{"activation": "gelu", "norm_place": "pre", "norm_eps": 1e-06, "qk_norm": false, "beta1": 0.9, "steps": 8240}
MLP neurons of a small language model. Each row is named by its layer, matrix (up: input weights) and neuron, and shows model dimensions 192-255. Each number is 128 + 32 x the weight over its row's rms, rounded and kept within 0 to 255.
A block is one neuron, or neurons of one layer that tend to fire together. After each block is what it responds to, as a language model described it from the Wikipedia text at the highest values.

L4.up107 [136  98  94 163 173 152 117 110 170  51 169 142 164  68 160 104  95 135 122  63 124 161 125 189 166 173 134 104 169 130 118  64 164 147 114  99 153 139 168  90  92  83 134 188 107  91 180 134 136 156 135 178  52 106 117 166 110 137 166 158 147 149 164  86]
L4.up112 [103 122  96 140 147 129 140  98 159 159 146 111 161 169 178 122 102 119 135 130  46 142 105 139 114 181 105  99 125 160 136 128 149 150 122 127 141 102 163 139 114 101 110 131  89 167 164 104 101 127 172 187  61 148 134 171 132  95 168 106 168 189 176 155]
L4.up206 [116 147 158 156 148 109 159  86 135 143 129 116 164 171 107 150 107 104 154 104 137 149  99 195 166 143 149  93  94 143 111  94  74 183 166 101 115  99 113 156 162 122 161 143 100 125 146 105 102 142 154 143 108 154  94 160 151 141 160 120  74  83 134  75]
L4.up252 [158 107 137 175 129 172 124 161 156 126 180 117 181 109 111 147 131 105 111 126 148  64 162 144 164 121 167  94 149 101 148  95 120 150 131 152 132 120 147  96  95  81 117 149  72 198 176  99 110 145  80 121  96 137 113 128 154  33 143 147 145 112 124 135]
L4.up294 [136 117  73  76 120 163 165 114  89 130 159 116 114  80 186 129  78 145  98 144 130  81 138 149  86 152 142 109 153 139 140 136 119 127 108 150 147 100 184 138 148 121  75 157 116 138 129 135 133 109 158 159 124 116 148  85  67 128 149 126 162 133 192 107]
L4.up305 [148 158 180 182 111 153  88  89 110 118 119 152 193 129 160 121 148 137 109  86 141 135 142 121 147 148 128  91  72  95 138 143 111 171 130  76 155  88 139 133 152 163 155 166 116 109 145 120  98 149 164 134 148 110 135 161 163 131 191 143  88 113 120 107]
L4.up416 [ 91 102 138 131 128 141  95 110 114 151 136 143 134 134 155  81  68 105 183 190 138 133 116 137 155 104 140 102 109 120 163 151  90 170 143 130 144 146 153 122 117 135 156 169 123  92 104 148 113 152 175 117 147 119 144  88 112 118 139 102 159 150 139 153]
L4.up459 [101 111 151 153 106 133 144  99 117 155 106 134 182 112  99  68 144 114 125 135 111 130 137 186 136 170 114 103  92  64 131 158 105 143 135 142  82 106 185  64 101 132 131 119 143 110 117 104 110 110 140 149 134 161  93 115 184 115 141  99  94 119 166 157]
Responds to: Subject pronouns (he, they, it, we) or relative that opening a clause before its verb, in biographies: which he graduated, a court that reverses.

L6.up161 [112 138 124 123 156 184 170 140 143 141 171 109 187 132 165 141 133  49 105 108  79 103 163 180 133 181  97  95 157 125 133 115  93 174  82 168 154 161 143 117  72 120  99  63 134 171 166  79 124 122  71 177 156  90 122  79 130 104 135 127 158 159 105 102]
Responds to: Words filling the slot right before a main verb, such as adverbs after modals or subjects (also, still, never, not), and relative or subject pronouns (who, he, they).

L4.up2 [173  80 142 145 103 167  94 122 178 121 126 161  90 106 120 123  73 118 129 101 124 144  92 157 129 174 125  91 119 174 137  82 173 160 161 146 100 156 163 154 137 175  77 144  68 144 171 150 163 130 126 140 133 139 150 145 106 150 159 147 159 113 157 117]
L4.up96 [ 66 110  97 106 168 157 123 141 188 118 104 131 151 153 177 106  98 125 128 122 166  61 106 144 108 187 131 113 108 101 157 107  73 138 123  74 108 171 152  80  71 120  68  97 113 172  99 131 133 155 137 135 135  68 131 134  88  93  86 143 162  80 154 121]
L4.up165 [133 112 108 109 118 166 108 136 114 163 119 145 105  98 158 146 110  77 114 110  88 102 134 153 101 154 113  97 119 172 189 135  98 167 143 144  85 165 142 131 106 161 114 116 115 150 131  80 168 168 113  79  89 117 137 163 110 137 170 118 149 147 138 149]
L4.up227 [ 91 152 111 158 128 156 139 171 208 163 101 101 151 140 160 108 171  96 132  49 183  97 123 119  87 182 129 114 121 154 136 119 119 137 150  84  85  84 122 143 103 140  69 129 147 119 130 139 124 136 168 217 101 113 148 106 103 145  91 185 156 103 148 105]
L4.up339 [102 145  92 168 108 151 114 145 164 106 154 134 119 136 181  54 139  76  84 106 141  75 130 128 105 153 167  89 146 156 175 121 151 216 166 141 107  86 159 140 103 129 116  89 105 154 128 142 124 187 128 126 117 135 159 162  90  95 119 107 183 156 214 120]
L4.up406 [ 90 125 112  77 124 129  94 190 141  68 118 143 133 105 176 150  95 157 134 164 112  78 122 107 145 123  98 103  85 173 201 102 135 172  54 125 127 143 178 100 119  92  80 102 109 145 137  92 126 138 157 108  99 135  97 180 132 139 135 113 141 148 116 127]
L4.up447 [138 126 145 183 113 134  79 128 133 110 153 189 126  99  79  93 125 122 124 155 137 109 163 138 176 114 144  92 119 182 115 179 147 148 166 150 148 190  65 145 137 136  81  90 131 119 142 179 130 129 123 105  67  98 199 148 100  76 115  93 144 112 145  91]
L4.up485 [ 95 116  28 144 144 182 175 193 157 147  92 145 120 159 171 130 155  95 137 192 125  63 151 153  98  74 129  89 158 129 179 142  99 174 153  79 124 176 157 131 134 141  83  97 133 113 110 100 140 146  98 102 138 173 123 111 101 118 129 136 178  86 138 204]
Responds to: The last digit piece of a multi-digit number, such as vote counts in election tables, years, and populations (187,5-98; 1-958; 677-2).

L4.up80 [ 75  65 180 190 146 148  80  99 193 151 131 143 166 128 165 122 162 122  90 146 122  74  61 144 142 162 142 102 177 131 133 114  78 143 110 109 109 146 146  86 173  58 131 108 136 133 134 124 143 135 173 131  82 139  97 190 114 118 114 112  65 141 104 117]
L4.up97 [ 73 100 194 174 128 115 111  90 148 107  64 135 108 139 119 167 101 126 124 178 116 145 130  92  68 126 155  88 164  86 148 136 124 133 155 100  91  97 132 115 123 126 136 179  97  91 183  99 122 145 152 139  40 129 128 152 178 112 123 123 124 141 145 123]
L4.up108 [101 126 189 138  68  79 139  96 159 103 118 170 124 149 121 143  98 143 170 153 168  83 110 162 190 153 115  95 122 122 196  99  53 139  36  97 132 145 112 142 130  81  98  96 173 133 174 153 110 118 136  93 152 125 125 132 189 102 101 103 171  96 129 168]
L4.up161 [ 54 130 175 165 122 147 167 144 168  95 112 142 111 140 126  94 130  73 175 127 193  67  99 117 155 156 151  98 120 143 180 107 130 147  70  73 114 147  80 185 126 132 109 113 166 128 172 126 126  98 124 155  84 111 193 118 109  77 147 121 126 129 128 154]
L4.up256 [127 175 106 188  57 144 130 154 159 163 103 125 121 118 131 121 107 141 114  99 169  41  96 103 159 185 142  96 106 146 140 153  99  99  82 102 116 114 115 131 146 132 117 133  68 112 153 109  78 130  71 172 171 127 153 129 102 176 129 154 115 129 105 129]
L4.up278 [ 93 118 163 137 112 105 119 103 136 141 122 103 100 112 120 148 175  87 147 182 163 125 158 175 112 141 153  95 161 143 118 170  98 177  88 107  98 123 148 184 136 165 123  94 127  77 155 156 122 130 163 135  96 104 130  66  65 112 136 115 116 123 116 124]
L4.up368 [ 70 107 140  89 149 130 196 120 128  89 133 151 172 102 169 133 135  81 202 135 171  97  98 100 189 102 113 105 120 114 168 117  31 105  84 204  85 163 135  77 131 118 141 117 109 132 136  82 135 117  47 140 124 126 144 144 151 114 141  73 141  88  75 141]
L4.up409 [115  85 105 117 116 113 152 150 151 183 146 133 197 118  77  83 152  95  81 175 122  99  80 141 124 169 110 117 172 133 126 183 128 139 160 146  58  76 121 104 145  93 115  95 118  92 114 138 120 148 170 221 108 130 176 125  68 114  69 110 185  88 173 139]
Responds to: Opening "==" of Wikipedia section headings after a blank line, plus superlative or ordinal words after "the", such as most, first, largest.

L7.up0 [131  86 165  99 174 134 119  98 121 129 143 156 139  75 171 128  82  91 102 126 128 166 170 135 134 144 110  92 169  96 191 135 136 108 146 115 155 203 176 119 131  80 187 134  97 116 130  79 171 149  94 136 111 107  89 140  88  27 114 106 188 121 143  58]
L7.up17 [110  75 170 149 114 165 157 140 153 114 130 123 122 127  89 106 166 129 146 112  78 130 143 138 116 167  95 100 116  86 161 122 154 197 107 124 155 180 135 150  72 159 186 162 146 200 192  83  73 132 141 152 107 132 159 151  86 101  97  80  90 158 126  53]
L7.up172 [148 102 160 171  79 123  79 101 179 124 168 163 120 121 173 117 148 137 180  79 125 128 151 205 110 114 120  94 104 151 123  85 139 131 153  94  79 222 140 208  78  71  90 183 151 171 201  96 112 124 171 155 129 166 120 115 179 115 138  76 165 178 183  91]
L7.up245 [163 127 167 130 185 132 134 131 111 165 138 106  91 121  78 147 126 127 181 131  93 130  79 123 127 148 143 103 132 141 164  99  98 147 201 105 177 151 119 164 109 140 179 147  92 174 238 118 101 125 137 101 125 113 101 102 157 118 110  58 130 121 103 141]
L7.up264 [120  74 148 120 114 141 115 141 177 117 140 169 102 124 138 106  84 180 162 136 106 100 179 114 107  79  85  98 108 134 161 157 101 153 135 148 145 155 141 104  90 105 156 159  78 173 116  68  72 137 199  91  73 100 148  90 125 107 129 102 165 128 176 117]
L7.up283 [ 94 150 107 111 141 140  62 186 120 118 139 151 145 119 166  61  58  76  83 112 113 144 113 106 139  71  91 105 117  82 144 106  72 142  74 179 163 194  95 200 160 170 182  86 141 144 190 148 133 147 113 103 158  77 183 166 129 140 143 120 154 106 185 144]
L7.up437 [115 163  82 163 144 135 178  86 125 119 121 122 147 121  50 110  68  97  79 165 116  62 112 110 119 164 157 126 111 134 122  98  73  93 135 165 112 158 146 157 112 104 135 107 146 128 147  86 128 133 118 102  66 125 124 134 123  97  51 130 142 115 143  94]
L7.up478 [128 139 109 130 128 167 131 150 154 122 147 107 119 128 138 106 139 133 133 113 121 129 142 205 140 132  79  94  91 140 106  47 145 155 146 129 104 167 131  99  80 119 104 114 114 125 162 141 118 123 104 104 154  83 165 125 128 110  83 121 135 160 171  55]
Responds to: Subject pronouns like it and he right after a comma, but, and or that; adverbs and their endings (short-ly, immedi-ately, also); and mid-word pieces or table-cell starts.

L7.up102 [ 68 130  74 135  79  75 164 125 137  99  89 153 118 179 129 136  98 100 100 119 147 154 120 126 127 143 173  95 158 164 163 161 128 150 100 102  98 123 153 156 101 168 160 130 170 108 157 106 144 133 134 159 133 144 149 124 131  92 140 160  98 159 168  87]
L7.up105 [ 61  49 125 158 113 118 135 163 174 145 118 155 115 108  94 122 128 119  96 171  88  76 151  65 167 147  97 111 166 113 156 160  89 105 116 119 110 165 145  97 134 172 132 126 141 134 146 155 114 147  83 109 128 128 165 155 120  89 152 132 123  66 124 140]
L7.up118 [134 149 165 175 167 126 155  46  79 114 152 181 155  42  95 140 117  95 138 108 157 151 127 129 100 134 126  95 101 132 135 145 129 144 143 108 146 182  54 135 104  87  73 147 145 128 128 158 135 143 121 123 143 143 160 138  90 140 146 112 104 116  78 113]
L7.up128 [121 102 161  96 167 137 134 114 157 132 156 163 121  86 153 167 148 114 146 213  67  90 132 152  96 106 164  90 157 129 145 167 121 160 147 149 132 100 116 117  98  95 122 150  86 162 150  80  95 157 116 119  90 112 147 109  99 102 149  88 130 141 197 128]
L7.up163 [ 70 133 126 123  94 115 178 116 112 130 105 155 134 146 105 166  88 130 104 149 114  65 123 151 131  89  92  91 210 151 153 135 105 151 121 104 129 157 162  86  88  94 152 170 103 133 128 188 166 178 100 126  91 129 134 156 139 146  85 127 123 140 170  92]
L7.up169 [105 134 130 128 117 188 161 127 133 167 125 168 151  80 132  98  75  58 136 137 108 102 112 135 105 133 163 106 149 102 154 160  74  85 121 121 123 108 154 159 111 122 103 119   8 110 132 138 109 149  86 137 139 181 100 169  73  97 156  89 137  74 127  75]
L7.up211 [123 120 156 107 101 109 127 149 171 148 151 118 126  80 175 175 149 134 134 149  94 124  87 150  89  94 120  74  87  84 131  90 152 141 129 102  72 155 159 159  73  57 145 149 107 166 135 101 133 152 117 162  78 136 162 167 157  89 168  88 134 134 154  99]
L7.up345 [ 77  62 130 188 113  88  95 127 165 131  84 154 105  87 117 125 126 146  95 152 151 115 109 118  80 115 111 100 107 112 154 142 113  87  45 123 123 125 180 127  94 103  97 133 115 124 137 142 149 160 135 127  96 158  83 188 197 103  90 161 125 115 226  99]
Responds to: Tokens inside Markdown table header rows and section headings, such as Writer(s) |, | Nation, ==Biography==, ==Career, plus table separator rows.

L4.up223 [110 115 163 189 158 123 158 152 127 135 101 166 138  97 106 134 135 105 130 112  62  57 150 140 158  75 105 111 122  98 177  83 115 127 102 123 109 118 199 194 170  95 112 186 110  98 154  51  67 125 117 154  91 101 123 191 114  92 150 112 147 146 170 124]
L4.up276 [108 130 204 156 152 110 148 106  86  83 138 161 139 102 128 176 104 105 144 154 109 122 124 124 128 177 118  99 138 108 211 156 114 119  75 142  62 170 119  98  65 106 100 139 146 103 168 142 180 126 135  84 111 136 107 194 116  76 129  58 103  81 111 107]
L4.up315 [114  87 133 100 204 130 111 129  93 122 134 136 100  87 191 153 133 135 125 107 138  65 151 150 105 125 136  85  91 123 190 182  72 128 118 110 122 167 130 127 109 142  93 129 109 132 101  57 119 150 188 135 107 140 104 129 121  88  76 112 170 142 150  83]
L4.up380 [ 77  76 147 153 128 104 189 150 136 105 152 180  99  97 165 157  66 100  95 134 107 110 185 164 140 100  76  95 105 158 160 155 137 148  76  62  83 162 162 100 112  96 133 118 125  80 124  82 158 134 120 151  97  87 137 162 164 147  90 158 159 136 155 164]
L4.up399 [ 68  88 187 180 142 105 100 125 207 105 112 150 134 115 106  91 122  83 106 148 133  72 103  56 135 122  91 141 142  80 111  91  66  92 115 171  87 192 157 127 143 121 109 166 147 148 136 127 168 161  97 157 131  94 127 189 130  88 140 195 116 103 185  85]
L4.up414 [ 78 150  96 131  74 142  95 144 136 138  98 145 127 102 115 110 128 156  73 110 111  94 120 170  63 104 146  99 161 165 215 145  89 182 119 101  97 115 173  79 110 118  74 146  92  80 127 148 128 129 170  84 122 187 145 122 179  76 110 127 165 131 153 150]
L4.up478 [136 103 126 169 191  95 165  79 115 102  97 154 141 105  84 113 168 113 122 150 113  89 163 118 150 154 152 100  79 103 190 125 144 136 145 145 117 130 167 155  62 126  64  91 156 121 123 137  94 138 139 137  97  94 144  80 155  92 120  98 105 109 137 116]
L4.up510 [120  97 156 186 140 163 126 125 146 138 125 138 160 133 123 114 155  59  71 120 107  75  71 130 115 179 105 108 160 119 179 165  66 137 136  70 138 150 153  97 148  99  82 117 127  95 161 117 132 176 157 158 131 122 113 148 119  80  78 124 165 152 171 146]
Responds to: Fires on the first tokens of new Wikipedia section headings and table header rows after a blank line, e.g. ==Awards==, ==Career==, | Party, Season.

L7.up42 [116  95  87 203 116 168 168 162 167 113  81 110 114  89 153 100  93 107 112 134 111 124 167 116 122 149 154 110 111 108 119  87 154 107  92 120  91 164 109 158 125 132  58 122 146 120  88 132 191 159 120 142 131 103 114 103 183 151 159  93 113 146 134 125]
L7.up179 [130 141 147 120  80 182  62 149 144 116  88 170 120 137 157  78 138 137 112 102 131 112  98 126 117 158 152 116 129 100 122 149 168 140 109 195  94 169 131 118 176 102 131  48 128 155 167  75 141 135 128  97 129 157 136 124 158  64 157 119 136 110 145 125]
L7.up236 [112 150 197 161 105 137  68  95 123 153 145 201 134  97 145 119 101 129 166  71 168 137 116 141 139 126  93 105 114 123 118 101 131 139 140 107 120 146 131 186 144  64 106 151  72  94 151 172  92 182 144 105 110  78  76 139 146  80 101 103 220 134 119 110]
L7.up285 [124 166 105 100 100 148 195 205 149 172  42 125 145  93 115 140 115 133 128 107 132  61 139 116 163 140  92  98 139 125 160  95 130 171 160 119  85 153 110 132 110 190 120 146 146 152 185  81 124 121 128  88 143 132 155 132 112 107 138 113  95 128 145 130]
L7.up367 [105  55 178 183 108 114 135 176 171 102 196 160 136 137 118 145 140 117 128  56 114 107  91 130 156 159  93  98  92 135 131  83 132 173 105 166  66 148 112 115 124 125 110 175 143  88 123 127 156 165  54 115 157  63 182 104  95 106 116 185 170 138 146  65]
L7.up373 [165 137 121 180 153 150 154 124 165 133  72 166 138  99 219 116 103 113 149  63 136 131 129  89 116 129 109  97 114 136 165  92 139 174 119 170  74 174 128 144 129 135 135 168  68 158 179 133 129 228  93 133 111 132 144 133 107 105 155 173 124 130 118  99]
L7.up381 [160 156 146 216 161 155 110 143 102 163  91 168  53 141 140 137 102 100 159 102 115 126 125 127 100 126 143 104 111  87 165  79 125 143 148 134  99 156  86 130 124 119  61 138 110 151 121 104 142 175 129  78 116  96 170 113 172  93 109  95 173 148 110 122]
L7.up460 [146 143  87 118 111 105 139 169 150 191 111 140 153 132 134 189 122  70 198 156 142  86 144 167 118 101 113 114 147 140 164 163 105 127  64 113 112  96 102 100 130 161 133 146 125  84 128 133 140 155  59 158 176 105 165 130 146 103 135 119 129 153  88  55]
Responds to: First word-piece of a surname right after a first name, often in cast lists, credits or results tables, such as St in Staley, M in Mann, W in Walsh.

L6.up249 [105 113 129 179 156  90 174 117 112 123 135 194 123 180  62 130 145 124 106 115 148 116 107 159  87 106  95  95 138 125 192 137 106 138 101 107  98 180 122 116 154 101 110 123 124  65  98 118 173 214 119  62 109 127  99 144 138 135  99 127 122 166 167 117]
Responds to: Tokens inside Wikipedia section headings and table header rows, such as Pld in league tables, Season, Cast, and the og of Phylogeny.

L6.up335 [ 64 123 172 164  97 142 159 100  96 132 133 184 113 100 183 156 156 137 133  99 127 143 109 105 129 202 123 102 139 180 123 157 129 150 127 157  96 145 155 170 132 113 127 112  89 114 134  94 147 145 115 128 108 101 169 211 141  93 114 137 178 110 176 133]
Responds to: Final digit pieces of four-digit years after "1" or "2" in dates (1'921', 2'015', 1'956'), plus occasional closing "==" of section headings.

L4.up50 [101 139 129 166 158  79 148 139 116 163 133 128 121 113 167 101 144 136 171 109 156 121 118 182 112 165 131 107 194 143 155 176 153 133  81 174 111 130 113 165 126 113 163 126  78 132 121 186 113 162 178 159  90 172 108 141 115 137 121  83 123 120 112 111]
L4.up111 [114 151  84 163 153 119 172 140 130 165  98 135 143 109 192  92 108 128 181  69  55 141  91 141  79  83 133 101 148 128 146  43 134 132 162 157 145 135 111 134 134 125  63 156 118 150 157 135 101 139 118 149  79 102 161 176 166  89 160 153  99  80 115 110]
L4.up164 [173  97 119 117 134  91 109 109 143  80  91 148 104 136 181 169 125 142 172 149 160 119 131 143 102 201 159  94 174 120 172 177 139 198 125 135 105 127  86 158 107 128 140  71 108 128  73 114 176 127 133  99 116 132 169 135 118 163 136 102 162 134 139 123]
L4.up214 [166 103 121 162 119 131 134 151 162 114 161 179 119 153 169 139 101 146 171  61 155 122 123 111 121 129 157 102 128 127 137 123 150 175 132 160  61 138 112 132 142 196 101 162 100 144 137  93 117 249  91 123  89  69 147 139 137  62 158 176 120 100 114  74]
L4.up279 [233  99 147 116 107  80 144 148 152 123 176 160 147 162 175 108 144 101 123  78 120 128 116 162  80 185  91  95 144 106 144 155 158 160 126 115  89  91  81 128 136 195  94 165  85 156 185 159 161 150 134 189 131 140 165  76 130  89 173 156 139 159 125  63]
L4.up383 [129 100 115 109 130 166 125 131 157 115 181 125 133  96 183 141 142  77 107 104 108 114 117 100  95 169 121 108  99 174 138 144 163 162 137  79 147 153 141 158 144 154 129 159 143 187 104 150 119 108 154 142  71 109  99 118 136 145  68 136 122 201 140 145]
L4.up402 [183 114 102 130 202 151 168 152 138 183  85 155 126 116 106 227 119 129 236  85 132 126 130 121  96 113 104  85  46  68 138 125 149 128 120 143 175 118 114 127 136 111  97 160  94 201 121 144 127 159 130 117 100 107 164 144 100 121 183  95 160 154  93 125]
L4.up505 [130 146  93 100 104 122  96 115 164 139 144 133 114 111  93 132 143  98 190  97 208 171 171 115 104 149 132 113  62 127 168 117 121 179 158 142 124 155 134 116  98  77 108 200 145  90 122 158 162 169 161 165 120 138 205  85  87  99  94  82 162 184 156  54]
Responds to: Fires inside and right after person names: the line break after a "= Name =" biography title, surname-start pieces like M, B, P, and "is a" after a name.

L7.up43 [ 92  91 115 140 120 149  79 158 155 151  94 162 158 114 112 158 158 151 103 143 102 100 143 124 122 130 138  96 176 156 166 134  43  93  75 153  95 128 127 175  97 109 164 127 109 127 158 161 111 143 108  85  36 113 130 116 160  80 125  46 178  92 152 103]
L7.up160 [ 70 121 195 151 115 136 184 111 141 167  82 136 123 198 144 190 152 187  64  75 102 121 119 122 115 195 153  82 110  66 105 113 147 120 161 152 131 100 105 166  99 144 106 130 107 121 180 145  88 114  94  81 139 170 137  97 102  96 134 134 153 129 122 109]
L7.up176 [121 132 103  81 158 192 151 128 136  98 226 142 135  89 144 163 145  50  96  91 130 157 104 145 137 119 138 105  93 126 157 154 116 153 139 139  87 142  94 120 106  85  98 164 166  68 102 177  91 153 129  89 154  97 191 154 117 105 162 138 173 122 156 101]
L7.up180 [ 75  92 122 143 106 135 123 162  86 143  93 151 103 152 199 119 163  78 100 104 108  94 139 106 151 159 125  99 127 112 135 153 111 124  77 109 132 159 135 173  97  73 126 129 121 111 112 164 188 153 117 194  93 127 185 122 153 109 161 123 167 101 132 108]
L7.up268 [114 145 155 106 134 153 124 111 159  94  98 129 144 103 127 115 137 140 129 206 122  88 204 131 100  82 118 104 152 142 150 164  73 121 163 127  50 148 122 175  77 135 162 135  89 158 166 141 133 145 148  96  60 138 117  87 185 132 148  76 188  87 172 116]
L7.up294 [184 109  91 178 137 146 155  95 172 145 168  85 163 129 138 134 148 103 164  64 111  95 176 126 127 196 172 100 132 127 124 152 114 134  77  71 152 169 107 147  75 144 135 107 113 155 186 184 112 151  92 149 116 123 209  77 144 121 136 178 132 131 106 141]
L7.up368 [118 123 163 163 114  92 124  99 148  91 115 148 108 159 138 207 158 116 133 108 109 155 124 181 106 108 111  76 179 115 143 142 153 156 151  70 139  95 136 123 108  95  88 162 116 134 154 131 134 174 120 141 152  97 140 128  73 122 165 112  65 125 159 104]
L7.up422 [ 90 105 109 102 169 118  99 115  93  99  67 160  88 117 194 148 153 104  86 153 109  96 124 124 149 133 123 109 138 121 156 136 139 130  96  93 121 133 150 176 142  66  94 158 134 116 156 115 165 102 111 160  59  95 196 149 133 127 123 158 182 163 168 105]
Responds to: Closing == or === marks of Wikipedia section headings (Early life, Career, History), and, more weakly, past participles after was, such as built, founded, brought.

L6.up317 [159 108 110 147 152 147  91 161 167 132 129 213  97 145 196  98 110 135 138  84 139  97 148  31  96 145  96 113 103  57 127 120 116 217 130 123 118 120  90 103 179 163  95 144 108 165 156 109  91 255  94 157 116  68 127 103 141 105 175 160 168 176 132 105]
Responds to: Word pieces of a person's surname in sports tables, award lists and biographies, often the first or middle piece: Bal(ayev), Du Ham(el), Pear(son).

L7.up27 [ 96  78 122 139  87 138 208 130 165 134  87 121 141 132 129 174 112  98 132 171  76 108 113 138 159 233 135 102 142  89 146 169 134 151 121 146 141 131 124 128  55 173  99  97 132 124 126  98 118 173 135 121 156 126  79 169 119  69 115 144 103 188 143 102]
L7.up135 [ 83 127  57  97 122 124 149 154 125 106 144 132 172 132 141 100 112 111  79 144 119 101 152 157  71 144  96  90 167 140 148 134 127 144 130 175 193 152 172  78 115 124 105  34 155  89 134 138 156 183 176 132 141  95 116  87 103  74 103  95  98 144 211 164]
L7.up190 [ 57  68 127 123 159 118 133 133 126  92  81 129 135  85 137 126 163 105 115 149 104 104 138 180 107 173 114 111  77 115 177 153 146 148 102 143  70 213 133 193 189 119 144  83  96  94 136 146 137 138  74 155 123 153 108 138 120  49 125 121  96 150 141 119]
L7.up306 [ 72  72  95 124 142 171 124 144 161 132 130 155  71 107 171  69 189  84  87  83 117 109  75 146 113 116 151 107 132 120 184  85 120  95  73 125 129 107 153 119 104  91  67  95 149  77 131  93 131 136  85 154  93 115  92 171 124  98  81 177 181 114 178 159]
L7.up352 [139  67 124 156 206 146 127 125 127 161 133 139 139 107  91 172 135  87  89 112 114 107 149 156  73  97 169 106  90 134 167 127 144 130 171 153 118 132 156 135  84  77  88 150 110 160 135 196 109 154  81 196 135 127 136 108 113 120 126 104 157 139 149 142]
L7.up395 [132 116 154  69 150 161 112 114 108 125 109 146 165 115 143 142 169  86 103 146  77  74 119 129 110 141 111  92 176 110 125 204 135 127 150  79 119 165 176 108 156 148 110 109  83  81  82 120 134 179 113 141  82 121 102 162  95 112 137 165 105 131 156 139]
L7.up464 [120  86 163 116 167  70 120 126 125 121 158 164 176 104  85 159 147 149  80  86  93 111 115 117  99 131 150 104 144 120 196 161 131 193  95 189 106 155 162 124 129 110 216  91 102 113 127 147 115 154 206 156 117 111 155 155  48 127 105  86 108 131  96 187]
L7.up491 [119 101 111 184 185 175 150 168 136  58 167 140 144 137 137 152 170  95 129 149 151 117 119  92 135 104  90  82 159  76 133 118 112 152  73 138 139 199 165 161 108  97 130 173  70 116 116  61 102 154 140 114 140 203  96 140 119  71 112 204 139 150 154 119]
Responds to: Unit abbreviations or words right after a number, mostly in infobox or table measurements, such as m, km, mi, acres, hours, and assists.